From a checkpoint of a small transformer trained on Wikipedia: tied embeddings.
MLP neurons of a small language model. Each row is named by its layer, matrix (gate and up: input weights) and neuron, and shows model dimensions 0-159. Each number is 500 + 40 x the weight over its row's rms, rounded and kept within 0 to 999. Numbers have three digits each. A neuron's up and down rows have the sign that makes its largest values positive.
After each neuron's rows, "fires on" lists the tokens most often at its 100 highest values on Wikipedia text that the model never trained on. A number after a token or word is its count.

L5.gate318:478495523445586553549390538524551476512509471515475509460559475551467518484519542512437499504522515501524486558509505452534478430604532518460481494507438482501530489481485506563561499481504492586493496530524521574518510484509477531503532552537438464465463550529543512477520489441599550494524509464556478454541482581542484404505472554455470497521527493461501487554497516524540515510514517507514556484441473529457522507404512587503529476488543464533526493619447582481552567498475519
L5.up318:533474482464537495505469500476576512452540545495515526508464517499548451479547492524470546494569465459611529543509524467533455423520534446517510505448482511518502438527522500559496485522459508491477502497571525479492568522515522465430505549452486484430468575525527620456509503485540528489514466524597454448502438502476464513459463565526479460538553535492460462519391428413520469491501570497475528492535553480487425545486477504510531424496497487545474529536503480410522554551523455
fires on: " exp" 19, " comm" 15, " dep" 10, "p" 9, " with" 9, " of" 8

L3.gate117:388570499482437488551451544489528567512486454539473508469471453470545440553543487510446437498570516481493476454539524468514551463509558462497535465474527532541481555510583502505527474542499518602465508564494456464406509475504536555503520542594454550500485515462489537488460495463482483458484450501471548453499465525439504518471495549524463433506472512532493433497511467398537472453400515533550558486508464544531525460454435495516482518494555502476409512457509481516529470454502504
L3.up117:529502565434445510470517513558448538552542506502477520507584450405483480555464532499548505532571433490533487521471477496613478501452478542439508556494459459556533455531478525544500481466527433470482463464493493543464454478482464478541572476495513504549480529498564472433470571547472526470500513428518488498484445495485549469452521486562623491514550428441499439548467413474495537506482468570519541543455481501564474492487541507474462552476520457544453523512488485529485509525562501
fires on: " support" 11, "ak" 10, " Rank" 8, "ass" 7, "ce" 7, " help" 7

L3.gate268:524491466438505544507583587477479506500462514485520587489522415520502509596521505503522444446484511471503530418518490515531583529488521443498458547500408488460473523521509483472437525574467482506456498501546507550508510466455551424506532524502558584494461442522551478481540493505485565418549495422535535517523477506463548463514465516490485464499501526474431504481446426524493484499507493477510543506592470507426489476417504502512457619474476472467524558565519533446499515477548496
L3.up268:456529486492544506496518491492512517424426516517498581492479476544517498435488468437584439470497411512464449413525476489515505450499558493517469561432532540492523480499495566497483468524516471478428487500505504443477481484476536493499530556463502493529516448474506502542487533481537512464524609430413482447530527434458463496458512487489475485438484526560514543461509442488482472554555569565546470498540582465537436445487508474522499478471475491469564453490549492375541491453425520
fires on: "and" 14, "ul" 13, "ash" 10, "ar" 7, "an" 6, " group" 6

L5.gate35:443558540477520490468493474416476497556495561552464505517517490507524493516468486486444540410540523515491504483519538444559531552501447510499428511468524493503497432473449452500479483505477483514449514522471523522602544500491494482567440462490510496512432530468520523497518498495569529472565595468488590505527465530536512431484515564473466480451536487401515562479479438504393435451579488452507536475512468478554450535486471504399490496524498495480431572519479428505546493466461473
L5.up35:461500483503510493504501505520537401593507519475450513533500567503492484512525496458530441462588518519430455488514518518546518439578474555527477480540500511524471527522480468509531525404505428585470529510477562519511544495507478517592433483530512473443538485479525495474469510560542494490463481442445559529472561487462447580464544469464426511514472461466527507438500488566460542524576524477482519519515423473516486505473511591530565446529480485551511546544552515429445439505448529
fires on: " Tra" 23, " program" 11, " Program" 7, " Fle" 5, " rele" 5

L5.gate182:443503427563427532487526508540540505473549513554485465501485496489476498490490472503532543479513511434548493629476585520517485541495475465484541516521505447482510489449492494527520512544445426532500514436470567497557462504527519437484444507533433477533478475519463546534518548512533516580559538521439536517546485471545474456481480426576543432541546445480543509525538517457474540546446514500490474454480526521518430517597433528500506460511520480477556414467511437547475436552549452
L5.up182:488533474572516441482499506483453493525508475499509476508435493407499527495435472546503472504499467544494587501494517478497433556477479507587559465481466469507427520558571444471577493553450543540514534520452454520492553611451502549549509462453499546429497470568524475416493441526487509568501529526494541459512508443519534491535494565467487525528529486478483449437478580460583506459504471480394480427529480488479529477443519458473451424501475512501479502531542538544512491525480493
fires on: "id" 24, "ed" 18, "al" 14, "il" 13, "od" 10

L5.gate362:474521497437543493489521481583436524548510474494518512492472492520464512495482513525497475481494547538549465558566550613545477521471466440542423494437517555562495499506514490545538494486571438509542469443480525480537447536528522477515510434555463568526456517490490419511537522585503478567518450466444465482432504511508489496447508498570468527593478514463513480485499489468552500544471549530464517521476527514517520474529498547535532599504488422440510527506418425395505503497448562
L5.up362:463523544510519549472505445514504565478490552497529555492477556462490510452459501541514469547530522477488469541479489577567490490473416537445493509504455521507488544452497493497541458485572498448476468448467395543455480539504512494539511483506430527556448468468538407510479467488488559609486462408526477468509462458496503500468454456505440442521494477488526490556599491532564562468498519541512510480486452474517552511456488476576569481526510469502551524467446488425624502521463519
fires on: " |" 97

L5.gate300:463534477531395521525500467520441442534485514531576495524488478539485479429546438455554546583544493499545545487465535474530474468532443469478484519503478502511497454513522473469503476550519452539423454515540546550421508506445516495472483489457503455480512452543477532454471518509522445471580575515484509500564466461500473461502522470476563519500486536426474480551481488498427488542487486494529526550499420562503449534550430476448469537584518468513470488491413453521571497533606422
L5.up300:416535491438490504476503484526557490457518485512412494466511475562591464524505524510504508497496409489481542520486442504469465483534423464471519489464571547397539560509479446522469480524426452510467499459438497456568536515462521563461441473436491536523521528489491490517517498520481523528531486521436506451477547508490511560503503512517522490517483480505468535510534591469493514395469387530589509532442514450497443480587530462476477559438505490479536544416541454507457530514506476
fires on: ":" 62, " 4:" 13, "'s" 7

L3.gate155:494528495579495498467509497442520524438471478506441502501540476498520506534492541434474509460509506513557566475524456534450509456467426518530584503447503519514492529509469471479485473498504578422470610532501528513491524456472496563453575489484460477477401492434540511466532470509505502445470586536422397470539492526531529487443539523482535490486480466540491436446428617495483538503473490598484512573451479429529540527457491461512498534500466513553500553539557484493493547498483494
L3.up155:501498540514540491478447587536451496515470517491533514509504514541548464479539484538532547494582441602471475464533492515541493462425440579489490506522501514493469475459444488480507540490510517518508457453554523484507482565481574457343431549477569494458583558560486519492527564528564509472491504558453526566482491498488464446496495497517536487516457481507479488544454509454538542450526508468507492531477459491511441439512541615440533573516522457563478517466490499488525481476531437
fires on: " S" 100

L3.gate445:491488489505459507499537575523472553493507539502524505557467452456433488421506520461536529513544550520551503516506495489492436533459487522542447517488520443522444492508457535546550500502507550602507581490523526512479499548431498498631423526541464510553473579536510487499449492547516573487570509538510489533482507487560566471500545539524553460541485498464476421467476473518487510477457442476516486559453555531493482566466446460438559506443489550465607527514436554505435486493523502
L3.up445:481470437497558464503532514547560530526478484530542498433469558443525509465515468513464449506553460449556469499480496496575496521560555563424508481540504468474364438550478541529466521492476487517470519530528537506471499469437477582502580548486480523610468512502490493541549520491515508466509506568475456586524502540469518543445479504499494483472474504485478577509511451481535488463490473535614511486516482499508451496429475532534581394483517486489429494478491459489440505485566541
fires on: "ay" 33, " made" 16, "oy" 13, "ore" 11, "an" 9

L5.gate200:448505606593511500540469476450470483458559541475490528564491485472522486563501529490554535540427483487537448512515463528559541468482487484435497525483552541531536443480468454536525549554495494455494536396483585384490566502515551452389442423453491504483523548507452547514550493472531503500502536488510502488476500462478492488486517451486455559518528529462489471510546477540478487470438453524454452574535430480495532483488496552483514502492457431534503525495540466551567508565512540
L5.up200:415471520597552533506492434447530498455536507555507562517544493485531472583509420485633452511433404542523507533519518533543466470521454470479549421487494540512539464479561542492459549573429491515528497455540598449490536473524488484410461446481496539518440516513498476558565445511487552484466507522495527461541523538491478473511505476514489488552511501487527473501513518530515459482528429529524487482475446527559499474517467464518503458495486550573527542497553480568529541551527524
fires on: " −" 27, " +" 23, " =" 12, "," 12, " as" 8, ":" 4

L5.gate157:519518508458551490463544405555482521450544526474523512436479433543441514455562524546537527538518512539488502429499584455542485557488519482501499491450536507509519508503466454507469477497496483513440503479467486509512495550460610492506542469435451510478491541456457469477459478558459467513507481460480475459454449526458461466533437498521432470576472500494475436506585539542524630518466466481530572512519419493443562465500495496540560480523471447507504486472472495435554517400520557
L5.up157:570513485413539523479470492506532551496518538485513566490526580487486520454452493522492462466493436492495543539515429513508494442442440495533550474467500514491501513563489543464468580516461480448467476394479436541570437510534455504512497441426461550506425510435546434479464526555514528546483446464529483512455474471448544595441496561478538544500460509430541534515537479547508545498508508549515512480540429500495499481422508474542510519422557462491497477488420571480543512486510522
fires on: " |" 74, " The" 19, "ak" 4

L5.gate80:463531507465512438464486454487484509549464503473500505536513504485427431419426516488476476544439519524546394548481526561520461564542470475475517563500590446605526533477517481478539453472529489480520484449446424532538566547478570494542520520503428460510453545493500461491450514515528515549506493375476471471500511508517502493483477520506464489514433499503534455538532502524441557461559469502546475497471481495541520535449553548452550547481535510502592513527471462436576494451511537
L5.up80:493484469502509552439477484578429478479417488420565490569559528436460450465454524500473515532449458556481477503508510534502483542510467462463483482444494481573560551447536521433501507520512445526565475440450391516482491464543452476532511533485493489468489501521512417468433517527516507504513461441457515477520404548458463558477505543475488455559484507486467508533511465512465502504590507508581476471486507492565516549480551548472580547467465491527568457468507526473535470424493558
fires on: " |" 88

L5.gate248:484523463482489483554509589476520547483437536519484500543487515485598491525472475474483509495522555496586489487582446489538540531513420556460556534625584563534430507522509442491526475489480532493509486504478568449483478542439475507478538473579558468486513509592470541519540502511486532519442488508475516467481457506516521487421495459465526541414480527454511507471481473473591487486514524476478492543469460478517448449498485510497424507499520427525600527576470468481530473440543528
L5.up248:483515434480509464518565554461577509457443598431523523504499556486517499545475515481530441422516540567513506451550466469465492500555486544426532481510544539496474528525541543506475444548438567475471422501465486507539452524520452492501518492555526493484504506511466483572474472520455506477461477514461409430526408528532539533491474551510539472455449552522498526531440461445503577491532552479438483545418507459459472467456494491538456572520509485466540529552507477488494433440476567
fires on: " S" 66, " Art" 10, " Music" 7, "ics" 7, " Arts" 4

L3.gate270:499501442424489562528514503546502536531509515523506527512449433461489526524484470443497562471456538534544570410513565496506450532464411551463497460459469501471504495499455506455550475480498502486493434546545590464459523475479559490464566542487508508513430542526498471485463511483511515522499493572450422426440525438496423443461534550522534462511522427523503534503515519503508560496483463482538524507530399399477468486536491554510472525496553441542540528572584482474507539444530483
L3.up270:511494438518536490484541530431486531487394482459493468535499531487579471486437443448522435535505485555502519521542503480510529528508447499501563444467534519489496540430401497465505514494499518510490543565503513558612499528514487512494425548477495568456530549454433532479462496507544539500437452475441499495465514544466485510543603489520486504507536502535409520485537510473549507470525491490534486503414476492515538592540481484440467456488445532515433496581579483493427456555472507
fires on: " S" 80, "z" 16

L5.gate122:444569501531454540508389498482490466554477528460503545522464503500531534535438476517500525544522486513558532463473492427520548529587502473451506505487531511510493480562450448544534457450491522454458446512477549439469565556465517499517483412497533545385489550552505493433430545490426443525531534474485532458456481547480482506515504414478433540491518548523575487483435505519487497493465511482472438506554500526490511573524564544528495539570561437473463451551462461517526536504511510
L5.up122:557502471526444544491459483477487438516467529439492568492512497466517538516492526506557559517550448536567594460479542492504537524544571453457516501469462529493557536550506512511526445551476492489517503541491474460542446523441507542475422430491556556459505540568528467457477505482488472481475530538559534502525562538502520542528452538521498490518480521512454495553473517515505441518555442555441525460552545616509514521529545390555455535532474527467411520566476437521460533561523529
fires on: ":" 33, " 1:" 23, " 2:" 13, " for" 9, " 4:" 8, " 5:" 4

L2.gate12:479481483485457475506574534517489498460436538529487536601504511520429522450474499441497535457545515456474479532466588493453469508410481526493464532556462425549510559555490527541490460490493456451561450495484498502493474520408480497462479504517491427523525496472434502529529528531525497509455492496483473470459489530541456487486534535567560501548518449468502521532488561421450467546507368477501455457440526501537456481490474501464475499571481483540521506506488491637403509525526550
L2.up12:546441570531522450456551502490419440502482476505469544527440487486493502543573534494473503552448510515556513516456505476546454559452430508519539474546520474496471508512532562512516489581489501497451488460527567477518579496471457523474415544491521539419460466514489444472485512508491525491509517545451515466446503483492532515498576400451528463524500474443500457473440433503570466501482495509507529502506490601536461542534457549439409498548553449448421534524484498544545543538523565
fires on: "it" 13, "ag" 13, "ed" 12, "iv" 8, "id" 7, "im" 6

L5.gate268:355540510515512528507529490440482562537582550478523524516479544484555496471539510534483552505565548406497484513499449455505498527472509513433489547455436439492456451540428493524478537415539582454524475540494494500433468450435499523538507498450516455491488430459501480506499528483536501546476498448477514508486457510549464491485497466497440553518548550501511539474496505444408488516462488522546533518456487415430411500466460458485487452513500487465581491514471521547499417458529461
L5.up268:464520447481502476515470553468485523498570500447538470484520499454500503494505481487558484434589534472478547447511506447493513476485529513472527483507457465451501485528513496496485523430492516511474496547472520478477419416454502516504448553518572492491421443535525397492463528465569455479415486484515494575548442496538465563491495554488473490484560476488533513533521503397421490518503522561485558493447516464451384476504459453473472542502417572524516486429467525553454495495416457
fires on: "–" 30, "omet" 6, " 1–1" 6, "ut" 5, " Compan" 5, "ult" 5

L2.gate96:504472496528550430562443463577502528453480465427434512508459433573424509438559493523581562483485450506533543499461425452561450535482483511500503460569528540533489480462495521467515490497481563460447471548573582569537561506538492472413484473535441485480449465514530461510533467457529518524501509531574518473530501445508482521480517507511571480548516536463544467462429466520537514558502531526507432513469490516473524533556518510497513447512610524520444476567502487465472516538529487
L2.up96:556502468499589503486518499510585487443488564487512483474437539494521523480474571471429480472462455456535525499458529418555431475500502493517485501511434497534547547469538492513494499455498538501487493512511514570471453499482551481509478468487543501460488466489514500522568573486482468391466513523555543470469548505536504548436441487448529499538435492552570447473535550489477499493440557488435525510507473478482542475507441612463539426453449506512582562479443494407526556443521495
fires on: " th" 31, " exp" 16, " of" 10, " inf" 7, " Its" 7, "ing" 5